Weights of a small transformer language model: RMSNorm before each block.
MLP neurons of a small language model. Each row is named by its layer, matrix (gate and up: input weights; down: output weights) and neuron, and shows model dimensions 48-175. Each number is 128 + 32 x the weight over its row's rms, rounded and kept within 0 to 255. A neuron's up and down rows have the sign that makes its largest values positive.
Before each neuron's rows, "fires in" lists the words (lower case) most often at its 100 highest values on Wikipedia text that the model never trained on.

fires in: "under", "over", "on", "at", "of"
L6.gate742 [165 113 149 142  79 149 212 167  85 110 120 146 168 116 167  97 102 111 124  86 102 164  88 162 129  65 107 130 107 116 123 114 130 143 113 131 121 149 140 141 136 167 121  67 133  81 138 205 141 143 108 150 121 195 145  74 164 176 110 140 141 120 127 114  92 157  65 116 160 129 116  92 127 100  94 135 147  82 110 169  87 104 135 128 157 134 124 108 102 206 124 143 147 158 126  95 130 196  58 153 132 101 106 152 129 114 134 143 140 119 157  63 154 195  45 168 158  91 104 142 178 187 119 129 109 160  80 105]
L6.up742 [120 126 181 127 124 108  99 135 142  66  82 131 141 112 113 138 174 147  54 127 172  98 108  55 123 145 118 127 207  43 110 113 173 104 101 169 150 161 165 167  80 144 158 165 157 180  97 179 127 117 193 103 142 162 110 139  85 182 182 112 167  68 160 105 120 160  54 177 124 155 143  96 122 178 132  71  69 112 187 138 168 179 106 104 105 163 120 111 144 124 108  89 144  81 129 120 143  89  54 126  73 126 106 158 153 121 126 119 164 119 162  57 109 134  69 134  78 135 111  62 141 114 123  63 141  88 120 175]
L6.down742 [134 158 103 144 135  90 156  70  88 123 109 146  79 104 104 163  71 160  79 127 129 110  89  90 105  53 158 105  86 162 139 105 158 197 175 134 105 118 183 118 125 178 128 103 145 156  97 145 105 146  79 128 146 186 133 143 135 111  96 113 149 205 126 143 132 145 148 184 107 166  82 123 102 118 137 132 145  58  99 161  78 134 139 155 136 164 146 134  83  64 124  71 163 147 133  72 143 182 115  97  65 164 154  38  70  87 119  72 159  99 134 152 131 109 107  94 169 135 160 192 149 161 126 171  96 106 129 128]

fires in: "a", "an", "at"
L6.gate425 [161 112 156 138  92 154  88 104 167  98 162 159 105 115  38 119 187  69 121  80  75 185 114 106 157 153  89  46 126 127 141 139 100 128 190 154 129 123 108 113 135 119 142  66  99 102 131  75  87 150 139 185 189 176 125 148 128 171 158 192  63 139 148 140 169 165 131 159  95  87 118  93 119 105 108 124 111 132 107 106  94 135  75 129 132 168 121 101 120 112 124 157 139 113  69 150 107  70  92 131 164 138 142 125 138 104  99 174 188 154 140 154  46 111 164 164 126 126 141 145 117 156 112 125 150 157  91 115]
L6.up425 [173 116 111 151 109 162 120 174 109 163 125 149  88 152 153 130 171 133 156 132 108 132 137 146  59 122 110 100 111 123  91 131 122 112  96 124  95 169 173 125 141 180 115 168 115 122  96  87 160 124 163  52  86 178 124 133 100  85 157  92 178 159  95 174 167 206 163 134 160 152 177 104 111 145 141 169 151 151 112 137  81 112 114 197 132 133 133 144 143 129 127 112 163 165 127  80 136 113 121 129  94 139 124 150 115 142 132 185 110 120 154 110 113 113 143  90 108  66 128  91  73 128 104 166 105 163 102  68]
L6.down425 [104 135 165 116 104 123 150 158 112 166 144 134 140 106 154 121  82 188 152 148  94 166 145 141  91 162 171 110  84 140 182 195 150 136 100 124 123 127 104  95  77  72 127 120 118 112 133  93 139 114 175 120  83 107 156 191  93 135 150 114 147 143 125 108  89 123 127 143 106 144 167 152 150 123 157 117 161 171 109 128 157 124 105  91 153  64  91  92 100 151 169 165 169 138 146  75 160 173  95 174 168 126 103 126 112 183 115 128 141 144 108 113 178 145 186 138 183 146 105 110  68  82 100 122 111 126 114 178]

fires in: "at", "in", "over", "along"
L6.gate104 [ 93 139 152 113 116 146 119 161 139 147 111 158 152 103 113 114 125 110 123 120  64 126 120 144  81 151 124 142 119 158 112 163 138 109 128  81 115 122 203 138 125 149 102 101 137 120 108 182 131 186 134 122 176 143  91 183  69 142 104 188 100 126 148 198  97 175 147 130 149 143 122  86 145  98 117  73 136 131  93 133 115 130 124 167 132 125 172 137 102 142  79 117 111 103 163 147  96 173 128 103  98 127 143 161  95 129 122 145 113  87 121  95 133 101 112 168 119 139 168 216 113 102 188 165 127  88  97 107]
L6.up104 [192 151 150 134 133 122  58 117 133  74 130 149 118 137 145 157 119  50 149 109 155  57 166 109  70 113 157 102  87 132 108  93 122 178 128 165  78 120  74 173 161 155 191 156 136 123 106 151 147 120 154  62 139 180 120 146  93 118 132 124 108  98 107 185 103 139 162 130 135  47 121 101 106 156 112  52 131  94  81 130 143 170 151 116 193 109 115 148 150 110 153 133 102 143 122  77 151 133  98 127 136 105 105 113 138 114 148  94 177 122 186 112 133  99  67 150 155  77 133 105 164 154 114 161 105  89 141 132]
L6.down104 [213 130 147 124  71  72 108  88 177 146  98 170  69 147  96 149 140  72 100 142 137 154 112 102 121 132  99 148 133  83 176 142 114 119  50 149 139 104  99 154 135 129 103 142 145 126 112 115 110  80 121  87 134 175 127 173 108  94  96 141 120 141 146 171 135 126 164  74 126 133 123 115 113  72  98 108 132 172 155 126 119  87 127 111 128 107 125 149 102 156  87  94 161  97 206 169 123  82 117 131 167 139 153 152 113 114 132 156 109 142 150 183  24 126  93 179  87 136 105  94 105 194  74 127 140  89  96  86]

fires in: "from"
L2.gate583 [130 117 139 184 107 146 103 151 160 132 106 138 150 173 137 139 115 132 180 133 151 193 140 147 146 191 150 121 178 111 130 189 156 178 179 139 112 167 160 120 129 172 159  92 111 157  65 124  77 100 144 127  41 148  95 143  90  70 115 127 141 143 126 192 123  86 133 124  92 120  45 175  96 122 155 134 125  89 121 145  96 123 136 116 120 179 124 100 130 173  66 181 112 127 104 105 127 162  96 192 134 142 147 159  65 129 130 118 139 136 111 145 162 111 111 122 161 148 100 101 151 129 135  90 174 156 168  90]
L2.up583 [124 170 132  88 138  93 174 118 224 100 145 184  94 123 118  86 113  82 208 120 110 163 122  66 117 154 110  98 160  99 114 132 117 161 125  90 134 166 140  93 117 138 156 112 127 157 101 101 159 160 170 174  45 118 155 155 159 145 131 109  84 116 158 155 191  81 159  80 150 167  61 131 159 126 150 122 121 123 185 117 142 142  91 125 110 163 123 126  76 182 115 110  79 145 103  69 110 162 130 118  82 148 141  86 124 119  67 133 114 100 116 122 104 132 144 184 174 202  83 160 112 145 125 146 144 109 139 164]
L2.down583 [150  77 130 126  91 154  94  54 122 115 139 133 133 117 126 108 148 147 101 124 121 158 102  60 137 137 129 160  97 149 142 137 151 148 138 125 117  90 138  85  77 112 103  68 176 147  91 104 136 136 126 146 106 134  96 117 108  69 137 121 104  96 128 146 170 104 139 143 143 108 107 120 119 130 116  73 168 146 145  81 201 157 101  92 120 132 165 118 191  88  87 191  89 174 170 196 123 112  96 121  90 140 160 152 123 102 153  84 127  70 103 128 179  64 145 102 111 130 151 164  82 137  98  61 128 170 134  91]

fires in: "and"
L2.gate744 [156  74 133 118 109 106 151 146 180 115 131 116 117 139  71 114 101 133  92  85 158 173 160 143 162 100  89 111 159 152 153 142 109 137 170 140 137 187 109  80 100 121 127 122  99  87 142 117  82 182 153 150 168 134 149 169 128 127 148 100 121 121 144  85 112 152 154  69 164 115 104 138 193 148  61 169  70 119  68 138 175  43 139 108 159 133 108 164 160 164  89 124 161 127 140  83 142 137 154 134 120 100 118 157  80 156 114  68 131  96  72 156 122 119 163 195 185  95 191 110 104 124 122 118 115 106 140 168]
L2.up744 [147 110 134  85 115  62 146  51 151 125 134 149  95 137  90 169 183 107 110 161  86 156 133 158 118 115 120 129 135  44 170  63  80 129  97 164  98 160 116  61  84  98 117 124  97 121 146 120 175 199 120 141 149 128 129 131 159 141 109 144  84 104 153 152 112 125 102 117 165  90  96 128 112 119  70 145  56 136 113  96 188 211 131 140 123 144 136  92 138 122  83 115 132 143 202 101 113 163 164 145 203 185 167  77  79 151 120  85 114 163  83 104 110 105 101 142 143 115 114 101 111 152 156 164  66 141 175 123]
L2.down744 [ 78 112 149 164 150  98 145 129 134 131 156 103 151 127 156 131  53 119 137 136 182 121 112 148 184  89 107 154  95 110 118 160 125  95 161 142 162 167 115 154 184  54 157 189  75 102 123 157 173 125 127  94 112 133 133  82 185  39 168 141 168 143  76 118 148 116  93  86 104 112 146 104 181 136 137 153 107 139 170 195  86  97 175  63 108 164 133 179 109 201 134 136 153 112 168   0 158 165 106 129 121  83 156 133 143 113 160 116 178 118 104 104 157 131 139  93 130 147 104 116 182 119 109  83 140 133 155 160]

fires in: "in", "at"
L6.gate302 [ 87  63 164 123 169 147 111 111 131 115 132  68  94 131 149 111 125 121  67 136 156 140 143 181 120 160  75 136 139 120 120  83 141 123  43 131 108 156 110 148  78 125 112 120 135 139  56 129 145 184 146 131 158 116 123 134 148 145  99 164 117 129 122 157 115 148 176 169 115 119 110  88 117 103 152 127 125 107 122 155  50 202 103 102 137 171 144 154 135 162 113 119 156  73 139 136 117 130  96 157 165  78 119 139 163 109 121 104 128 116 118  91  88  81 109 131 107 145 201 100 142 159 135 115  91 144 132 129]
L6.up302 [138 123 122 131 162  77 110 141 144  98 125 109 139 129  67  77 161 124 168 124  91  65 137 104 110 173 170  85 122 151  60 151 170 127 116 131 158 118 158 160 163 155 137 132 146 135 111 173 180 127 107 137  64 116 186 157  78 138 116 204  73 111 109 104 144  97 152 125 160  79 123 151 144  66 141  68 156 152 137 125  78 155  85 216 182 106  95 103 101  99  76 114 143 127 101 136 158 130 144 154 116 152  97 108  86  74 119 152 150 136 125 131  97 185 135 151 179 111 213 172  97 117 155 144 162 202  78 146]
L6.down302 [108 134 102 148 145 160 167 140  59 149 132 165  75 154 142 158 116  88 149  81 110 150 171  97 134 107 129  87 162 158 127 113 134 101 176  83 115  91 134 127 175  94 167 197 154 138 178  64 215 110  89 132 121 240 105 153 141 149 138  85 133 143 104  87 102 112 219  89  80 202 113 131 118 101  97  97 141 160 140 105 124 125  69 139 125 123 119  84 137  95 136 141 123 118 142  47  96  97 100 127 177 189 130 141 182  97  66 160 129  98 170 153 132 153 136 150 143 130  68 131 129 176 153  89 194 166 117  91]

fires in: "a"
L8.gate53 [129 153 122 139  74 149 109 130 182 122 190 101 139 156 121 107 127 164  96  92 122 114 109 167  76 155 175 118  92 171 131 101 174 104 114 145  96  84 174 176 114 112 103 132 101  47 136 126  96 152 165 141 118 117 169  84 149 143 133  95 112 175 122 174 113 186  39 140 125 142 166 110 125 143 135 147 129 124 127  65 180 126  87  99 117 177 142 139  85 120 176 164 177 100  75 121 106  97 151 167 123 154 131 143 150  83 155 120 133 118 174  95 163 119 140 195 102 153 117  88 111 185 136 104  70 137 100 121]
L8.up53 [141 151 141 154 108 127 143 178 143 125 138 107 117 138 124 173 111 113 107 127  42 180 122 164 100  94 151 142 119 124  95 129 143 131  99 175 115 137 154 118 151  74 188 190 172 156 131 107 138 179 187  86 138 169 129 156 142 133 153 102  98  91  61 105 148 161  90 103 116 140 164  39 107 108 121 139 149 118 123 103  85 138  87 140 103 119 171 157 138 147 103 130  97 116 132  88 142 122 145 157 161  72 117 134 101 124 118 159 135 181  93 134  91  39 101 166 138 117 166 191 141 108 169 141 145 141 145  93]
L8.down53 [169 181  87 172 121 170 184  77 115  52 148 110 130  95 139 151  95 111 153  83 150 196 124 121  75 142 158 125  94 160 116 114 194 121 140 164  86  96 128  49 138  97 132 110 178 113 145 122  72 176 158  76 151 190 107  77 134 222  94 152 129  85 143  94 124 175 163 176 109 104 151 145 164 111 119 120 176 132  89 134 146 133 117 102 129 105 145  90 144 142 151 138 144  73 130  91 158 197 144 134 138  80 209 118 197 120 116 198 153 169  96 144 137 136 118 139 136 163 178 121 130 142 129 189  85 138 130 115]

fires in: "the", "a", "an", "these", "his"
L4.gate15 [ 89 146 126 131 103 113 134 186  96 127 186 142 106 140 103  89 121  71  90  83  91 103 125 129 153  82  89 132 138 120 146 125  83 108 153 147  87  87 148 111 168 135 153  87 123  98 150  99 104 116 120 100 119 141 130  84 108 188 129 148  77 120 108  90 134 133 199 186 132 145 132 122 118 157 154 151 113 114 162  79  92  99 106 119 134 166 161 140 120 128 112 116 153 110 138 125 133 125 161 173 208 118 186 180 115 144  63 157 194 157 142 152 164 142 162  97  67 107 116 113 139 120 119 143 114  72 163  63]
L4.up15 [172 131  84 179 189 154  81 121 100 134 135 133 127 170 106 184 175 157 108 180 137 106 109  78 138 107 161 135  61 154  95 174 154 138 103 131 106 116 134 134  72 163 132 151 129 120 123 152 157 115 105 115 117 146 126 172 131  75 129 201  79 140 105 138 144 108 136  60  87 130  83 208 119  84 163 165 109 139 151 130 107 174  98  50 143 147 167  87 127 118 120 105 133 121 133 106  79 168 126 131 152 145  56 113 114 110 145 176 147 135 134  93 129 195 136 189  45 120 182 115 127 113 136 123  85 107 111 142]
L4.down15 [ 95 147 102 129 152 104 143  60  71 147 158 126 114 164 143 156  71  82 122 141  54 106  82  74 122 129 161  94 148 110  91  79 113  97 146 112 136 101 154  98  89  38 160 114 153 131 126 144 167 110 117 146 119 143  88 105 114 168 161  83 181  94 147 161 128  44 160 117 105  84 103 157 147  96 134 123 137 136 156 131 109 221  83  84 123 113 120 106 136 171 177 112  94 112 123 146 112 134 134  61 137 115  78 121 138 134 120  96 120 156 110 142  81 130 178 115 111 144 155 108 131  94  99 114 101 172  93 147]

fires in: "to", "who", "that"
L4.gate249 [ 83  51 124 149 137 134  82  74 181 135 182 128  98  67 110 131  98 139 163 108 122 146 144 162 111 142 136 107 129  85 124 102 164 144 156 129 114 106 106  99 108 171 133 206 113 109 163 171 118 159 142 131  94 135 132  96 177 147  74 105 127 128 109  99  94 118 179  53 129 110 122 112 171 150 147 141 135  83 157 120 151 131 164 103 175 162 157 104 128 119 104 116 106  81 121 122 129 150 108  99 126  77 152 147  55 112  82  33 112 118  67 127 138 144 141 133 101 110 140 124 119 139  75 113 180 154 141 148]
L4.up249 [ 90 125 128 161 176 130  80  94 163 106 117 121 119  92 123 164  82 177 137 126  72 118  92 168 118 100 101 142  89 196  69 121 158 145 179 151 111 142  76 102 195 197 145 138 119  65 124 152 117 172 166 119  83 158 147 139 128 124 154 125 174  99 140 136 130  60 114 106  74 123 137 175  95 147 135 137 162 141 157 124 134 178  98 128 183 163 123 158 207 173 139 159 141  87  88 132 145 143 141  61 149 117 146 211 102 160 102 144  84 117  79 109  93 174 183 117 131 136 104  69  39 174 152 132 137 131 135 123]
L4.down249 [166  93 156 120 104 103 125  93 156 135 185 137 182 128 116 136 112  99 133 147 172 190 142 117 136 137  95 112 183  91 103 109 155 158 167 177 162 148 141  75  67  51 145  82 143 145 125  75 148 104  89  94 185 114 117 136 133  93 163  86 149  77 154 102 127  94 134 150 127 150  94 116 161 145 132  85 107 141  88  97 139 134 167 104 131 115 153 153  86 110 140 133 135 119 143 143 146 186 206 136  77 129 133 112 102 109 122 152 159 127 171  93 159  77  84 103 150 107 187 162 178  78 163 140 123 162 181 153]

fires in: "that", "which", "also", "eventually"
L6.gate442 [ 97 151 152  98  97 145  68 118  90 123 130 148 121 116 139 125 106  90 185 192 121  88 216 135 203 110 157 151  92 139 127 142  97 133 161 128 139  93 115 128 140  90  93 140 146 157  66 120 139 115 144 155 107 133 153 153 100 137 149 148 119 129 109 148  73  95 169 148 102  80 140 139 109 137 116 135 149 132 131 152 135 139 150 174 110 104 164  87 101 130 112 141  72 118 145 115 119 121  50 126 165  92 111 127 160 163 177 139  77 110 186  92 135 102 171  71 105 117 146 114 207  60 137 110  27 131  78 122]
L6.up442 [101 150 158 109 116 159 104 183  90 138 114 130 185 153 102  77  80 119 119 161 136 100 158  76 191 182 125 126 108 185  92 151 161 140  91 105 187 101  85 181  93 105 170  97 104  94 145 161 140 107 215  91  61 143  93 100 106 136 149 147 130 151 131 138 154 141  67 134 135 154 120 115 149 159 154 111  75 139 129 150 147 113 153 127 180 164 171 147  98 143 152 129  74 111 145  95 145  97 132  94 129  40 149 128  94 114 105  10 119 110 117  91 136 120  83 159 124 118 164 154 139  95 111  81 102 166 159  93]
L6.down442 [121 121  95 115  92 108 132 179  78 115 148 132 149 144 156 144 130 156  89 183 157 151  45 198 162 127 133 134 100 125 131 194  97 158 123 155 119 155  53  57  80 162 125 145 130 175  98 102 143 145 138  65 118 130 166 163 161 158 147 161 125  71 127 132 165 126 158  85  98 154 145 131 115  98  71 105 116 112 126 143 141 138 129  77 107 158 173  67  90 136 114 187 129 146 165 178 191 129 169 119 178 148 146 129  85  91 135 157  84 143 103 140 113 115 142 166 174 146 127 112 112 140 135 208 126 167 101 209]

fires in: "over", "than", "top", "about", "a", "least"
L6.gate741 [190 154 138 219 118  89 185 134 116 105 174 120 125 113 135 152 153 123 104 117 100 110  78  96 120  92  59 128 136 126 144 124 139 123 153 144 181 190  99 139 154  88 168 149 111 181 130 115  75 150 141 113  94  68 132 154 111 128  70 147 130 112  96 168 109 163 114 114  63 156 154 140 137 143 169 116 130 122  77 145 108 175 136  94 132 136 110  86 102 126 120 110  88 110  82 127 142  95 110 143  85 147 149  46 133  61 136 173 115 178 100 151  90  75 137  95 182 113 199 122 125 127 120 102 117 153 179 101]
L6.up741 [125 147 119 166 123 185 129  91  60 140  80 129  88 179 100 167 100 168 184  79 175 181 162 135  64 143 137 146  79 175 103  87 193 157  93  67 105 140 117 170  74 134 116 157  68 127 124 176 131 126 103 114 130 143 102 140 152 116 111 117 177 126 143 124 161 145 128 150 113 114 121 110 112  98 139  91  96 108  90 134 137  74 127  96 112 168 125 171 148 117 122 162  92 106 128  93 170 172 104  99  95 142 100 127 136 150 110 173 157 168 141  40 138 168  78 100 125  91 134  98 163 155 155  66 101  53 155 133]
L6.down741 [144 102  50 140 182 160  95  70 172 209  85 104 137 121 113 135 133  99  81 153 128 114  97 108 110 143 100 131 109 171 164 168  97 141  86 157  69 102 139 107 123 114 109 118 141 121 166 150  96  97 132 133 161 126 138 167  93  96 144 118 137 187  88 141 170 123  71 175 178 165 132 104 113 117 116 151 141 180 121  70 140 161 114 116 170 167 121 127  82 144 137 111  63 129 142  77 147 104 149 117 182 107  78 176 121 145 111 102 121 134  75  92 117 152 105 150 134 131 120 153  72 117 126 109 162 134  77 122]

fires in: "at", "on", "off"
L6.gate634 [137 113  90 110 178 152 148 114 109 104 149 145 140 140 129 175 141 132 170 109  93 125  93  95 132 165 105  60 188  92 152 193  75  89 139 140 138 185 159 111 152 158 118 140 169  83  95 118  84 167 148  76  73 115 119  57  81 150 148 132 121 136 171 159 188 116 166 144 166 134 156  98 112 127 168 126 122 118 108 111  97 157 136 145  85 124  86 104  94  96  99 159 137 106 129 128 111 136 159 126 124 148 156  96 122  96 101 131 128 122 152 111 157 132 148  68 123 124 153 142 157 145  99  86 137  79 124 121]
L6.up634 [125 102 117 176 107 108  71 154  54 154 114 220 119 155 131 137 135 125 104 145 122 136 155 132  99 152 131 101  44  87 131  92  98 171 124  85 135 157 157 148 104 126 111 103 117 146 117 102 166 135 140  93 161  73 151 156 111 168 133  93 152 151 110 137 128 163  53 148  84 110 128 145  94 121 110 110 105  90 110 191 132 128 127  83 144 146  84 101 156 135  88 167 135 100 154 125 167 102 135 150 157 186 110 116  89 173 122 167 164 145 114  88 125  85 193  94 142 110 172 133 104 144 101 135 158 190 116  82]
L6.down634 [182  95 137 126 125 127  79 142 126 184 159 108 117 164 138 102  94 137 139 154 206 138 183 124 152 109 187 162 127 109 108 105 144 125 142 138 165 113 167 159 198  34  74 157 134 185 105 109 145 111 173  56  93 162 123 125 173 139  95 129 133 182 208 134 125 156 149 164 137 135  65 124 148 146 176 137  87 141 148 160 101 146  86 166 189 151 139 154  87 138 170 127 111 114  97 171 122 120 126 131 171  92 158 115 121  84 131 172 129 134 142 106 189 101 104 125 119  89 156  75 140 100 176 118  32 205 154 105]

fires in: "is", "was", "has", "as", "with", "an"
L2.gate373 [123 111 113  92 137 147 139 152 146  79 116 100 123  84  47 145  85 118  74 126 115 106 158 108  93 173  84 161 117 131 157 127 139 111 140 134  97 122 115 140 133 114 152  81  93 114 148 128 155 126 166  99 118 152 144 139  80 148 105  82  74 146 116 126  64 134 138  79 134 129 101 115 180 126 112 155 133 136 164 171 161 143  85 128 129 117 133 102 166 133  80  85  53 112 133 120 132  81 107 122 129 110 140 178  93 183 153 171 165  75 209 100 133 101 120 134 102 121 145 110 111  97 140  95 124 145 105 172]
L2.up373 [ 71 115 141  63 108  73 120 119 132  79  92 110  62 159 163 174 168 101  60 124 189 116 155 166 137  80  97 162 160 151 142 112 133 117 109 112 111  73 170  82 117 116  70 146  92 145 123 128 154  72 129 179  84  91 219 168  77 109 108 102 101  85 116 138 154 163 168 109 144 136 111 184 106 118 108 147 136 137 142 110 139 146 137 126 122 136  76  73 155 161  84 163 126  88 110 128  89  62  92 171 155  73 175 157 129 153 172 154 140  75 153  94 197  96 119  71  82  80 112 103  96 171 151 102 127 135  81 147]
L2.down373 [120 133 160 143 154 123 115 100 139 192 113 121 111 121 149 131  59  99 111 148 141 113  72 106  82  54 182 145 141 153 174 154  93  65 142 157 102 122 136 126  95 110 118 134 152 131 128 108 160 122 107 119 141 120 163 113 136 140  99  97 122 103 129 175 144  94 115 113  90 135 128 101 107 126  99 160  99 107 102 172 127  74 103 145 107 144  75  81 119 112 144 112  92 118 136  98 118 153 119 100 187 102  93  96 138 115 178 146 106 137 101 149 144  90 132 153 154 118 193 151 237 112  47 185 124 134 113 146]

fires in: "on", "of", "from", "in"
L2.gate620 [ 86 119  69  82  82 151  77 140 141  99 154 109  50  89  37 136 147 148 119 142 124 138 150 167  46 157 166 118 127  96  98 146 148  83 112  85 131 124 121 124 118 114 115  98 125  94  95 151 169 123 185 117 142 146  99 121 139 204 106 172 149 149 139 133 164 135 117 126 147 109 116 151  73 119 130 136 149 143 132  94  94 115  78 126 103 172 108 140  88  95  84 164  93 148 160  63 103 127  94 156 122 179 124 132 147  97 171 141 120 120 102 187 153 104 188 139 105 139 108 148 150 126 113 166 160 217  70  67]
L2.up620 [115  86 139  55 170 125 101 143 182 115 139 122 168 116 117  96 131 122 148 124 180 153 119 108  93 150 121 157 138 167  86 131 117 174  79 123 132  81 135  88 145 106 202 172 107 128 154 143 140 107 190 195 100 149 189 171 155 144 119 135  93  96 117 116 108  85 170 103 116 106 158 112 117 128 156 142 182 117 129 138 141 187 123 148 156 116 169 137 165 109 157 113 102 110  97  78 124  98 196  96  95  38 130 129  96 126 167 139 118 133 126 142  81 126 146  83 132 120 118 167 117 167 185  89 186  98 129 120]
L2.down620 [149 159 107 119  94 137 176  97  65 147 111  95 182 121 110  90  85 131 108 107 160 164 132 170 161 104 132 151 133 129 171 145 148 117 139 151 116 106 118  77 128  98 163 118 195 174 162  62 180 138 130  73 120 155 113  56 168 115 172 123 113 171 163  97 118 121  44 160 144 174 149 105 150 108 123 124 149 136 162 107 121 133 106 172 101 122 162 132 117  60 148  81 160  89 140  59  49 124  90 104 173 134  85 174 148 126 167 138 112  60 159 126 105  91  82 123 135 152  97 123 114 182 102  74 173 169 124 110]

fires in: "of", "from", "for", "into", "stopped", "off"
L4.gate207 [131 122 113 132 142 132 170 116 145 101  89 202 143 172 139 126 124 148 110 145 139 169 122 135 113 116 105 137 192 103 143 186 144 130  64 134 131 119 111 158  83 139 151 127 187 131 156 168 159  41 150  92  57 138  86 189  86 149 157 185 104  72 111 157 166  89 171 192 176 143 122 167  99 130 122 130 178 176 179 106 136 144 126 138 170 107 133 130  67 148 112 156 174 176 220 137 139 124 110 112 102 148 144 151  60 120 173 121 127 137 145 141 154 123 107 163 106 109 103 130 100 148 113 153 223 151 133  57]
L4.up207 [161  67 101 127 135 152 171 109  78 160 173 163 200 135  83  74 104 173  85  88 119  78  79 101 139 119 153 149  70 110 142 140 136 135 122 167 137 146  59 131 114  91 131 159 161 143 136 177 137 105 107 163 111 174 151  90 121 174 148 108  80  84 125 110 220 107  80 111 171 137 128 185 134 141 197 140 207 157 211 124 138 108 137 201 102 189 149  85 204  80 109 123 110 115 116 120 126 168 131 104 136 106 133 133  90  53 114 132 111 109  77 126 153 138 118 139  63 144  96 164 123 154  73  93 190 134 121 179]
L4.down207 [120 124  99 100  99 181 127 116  88 129 166  83  66 137  47  67 192 132  99  96 172 112 123 128 123 125 139 165 143 141 109 107 115 119 161 143 163 196 116 146 125 127  88 104 136  96 138  72 134 114  84 154 179 140 188  84  87 142  79 105 115 116  90 144 100 157  52 116 151 119 107 111 112 218 150 142 107  77 182 108  72 127 159 145 160 133 132 150 118  72 113 163 148 161 159 177  74  72 139  70 145 112 121  63 148 119  80 157 121 128 130 151 122 144 172 130  89  79 159 153  87 122  88 125  94 144 130 154]

fires in: "which", "that"
L4.gate529 [125 126 146 125 147 113 121 141 119 178 126 134 114  94  98  91 112 100 153  91  68 115  80 133 122 115 129 148 126  93 194 163 126 111 122 104 204 116 129  45 119 162 111 187 140  94  69 118 141 121 199 123  80  88 164  88 103  93 196  49 112 125 142 128  43  82 121 104 113  24  99  74 115 126 116 126 128 103 129 119 138 139 106  80 118 141 132  62 106  94  92 158 102 107 134 112 139 186 126  87 133 131  68 137 105 156 106  74 142  71 107 118  88 173 147 122 107 112 105 122 138  42 132 139  68 109  51  80]
L4.up529 [183 137 125 115 138 192 116 104 160 119 133 125 144 137 130 166  75 147 177 132  90 139 115  73 133 179 133 107 169 156 100 123 135 134  89 143 145 173  81  92 136 152 144 118 150 115 105 144 135 164 172 110 146 104 117 182 138 203 179 125  96 126 132 131 114  78 148 130 120 104 170 123 194  71 104 108 106  54 161 194 150 112 179 172 166 167 120 167 142 170 178 144  89 142 201  90 197 188  74 127 131  98  86 127 125 185 116  86 108 143 108 103  90 131  96 120 105 172 123 128 123 161 181 124 121 100 131 100]
L4.down529 [164 123 144  88 119 103  93  93  95 154 102  84  64  65 157 108 115 121 114 160  89  96 159 182 107 106 173 121  99 158 164 127 100 100 176 107 139 105 141  82 122 123 136 153 191 106 101 101 119  83 170 174 135 154 185 159 129 146 103 118 143 142 145 156  83 149 141 191 101 136 123 106 106 158 174 122 146  95 156  92 105 135 184  92 120 133 108  88  90  47 145 168  97 104  96  98 127 167 131  82 132 156  44 120 143 179 115 102 115 116 119 147 162 174 255  82 161 155 105  49 128 120 128 183 104 129 100 105]

fires in: "in", "of", "at", "through"
L2.gate434 [146 130 178  67  91 178 136 105 151 133 123 159 139 104 213 113 208 132 154 138 110 142  96 140  60 140 127 113 176 143 112 127  86  89  86 114 103 138  47 147 142 174 165 115 110 121 107 167 134 119 150  60 119 113 103 125 154 180 118 167 139 102 211 126  81 119 189 136 127 103 172  99 135 120 130  57 120  94 118 161 119 109 154  99 110 121 137  98 129 128  91 141  81 127  79 126  48 152 170  99 121 213 149  99 155 132 150  80 155 142  67 163  93 124 198 106 113 108 143  81 165 125 113 113 120  87 131 146]
L2.up434 [134 161 121 103 116  95 138  68 142 143 181 141  98 153 117 138 134 103 179 100 145 145 134 134 109 142 100 184 106 112  64 126 103 131  76 127 104 172 102 144 119 134 116  94 108 145  99 117 127 125 110  74 151 126  63 133  60 167  85 160 131 156 131 182  73 118 195 144 208 149 117 131 113  94 157 117 162 108 139 162 130 170 175 100 131  61 144 107 156 124  98 135  82 140  70  86  92  88 130 159 154 132 143 126 112 135 188 109 145 109 100 119 122  77  96 120 163 131 140 110 141 121 162 174 127 137 103 116]
L2.down434 [199 116 178  89 128 103 118 118 142 126 108 107  86 117 161 104 103  85 108 175  80 111 122 113 140 105 122  95  80  55 190 169  98 137  97 107 125 125 127 142 108 141 167 155 100 146 176 153  93 165 168 130 125 155 119  90 143 151 169  87 118 157 166 175  81  81 126 149 132  96 115 165  91  97  58 101 120  61 133 177 110 145  93 152 100 192 109 145 103 102  96 174 102 110 143  45 149 146 102  59 120  99 139 141 134  80 169  79 173  73 193 130 146 146 106 167  63 145  87 150 158 107 124 105 118 119 103 150]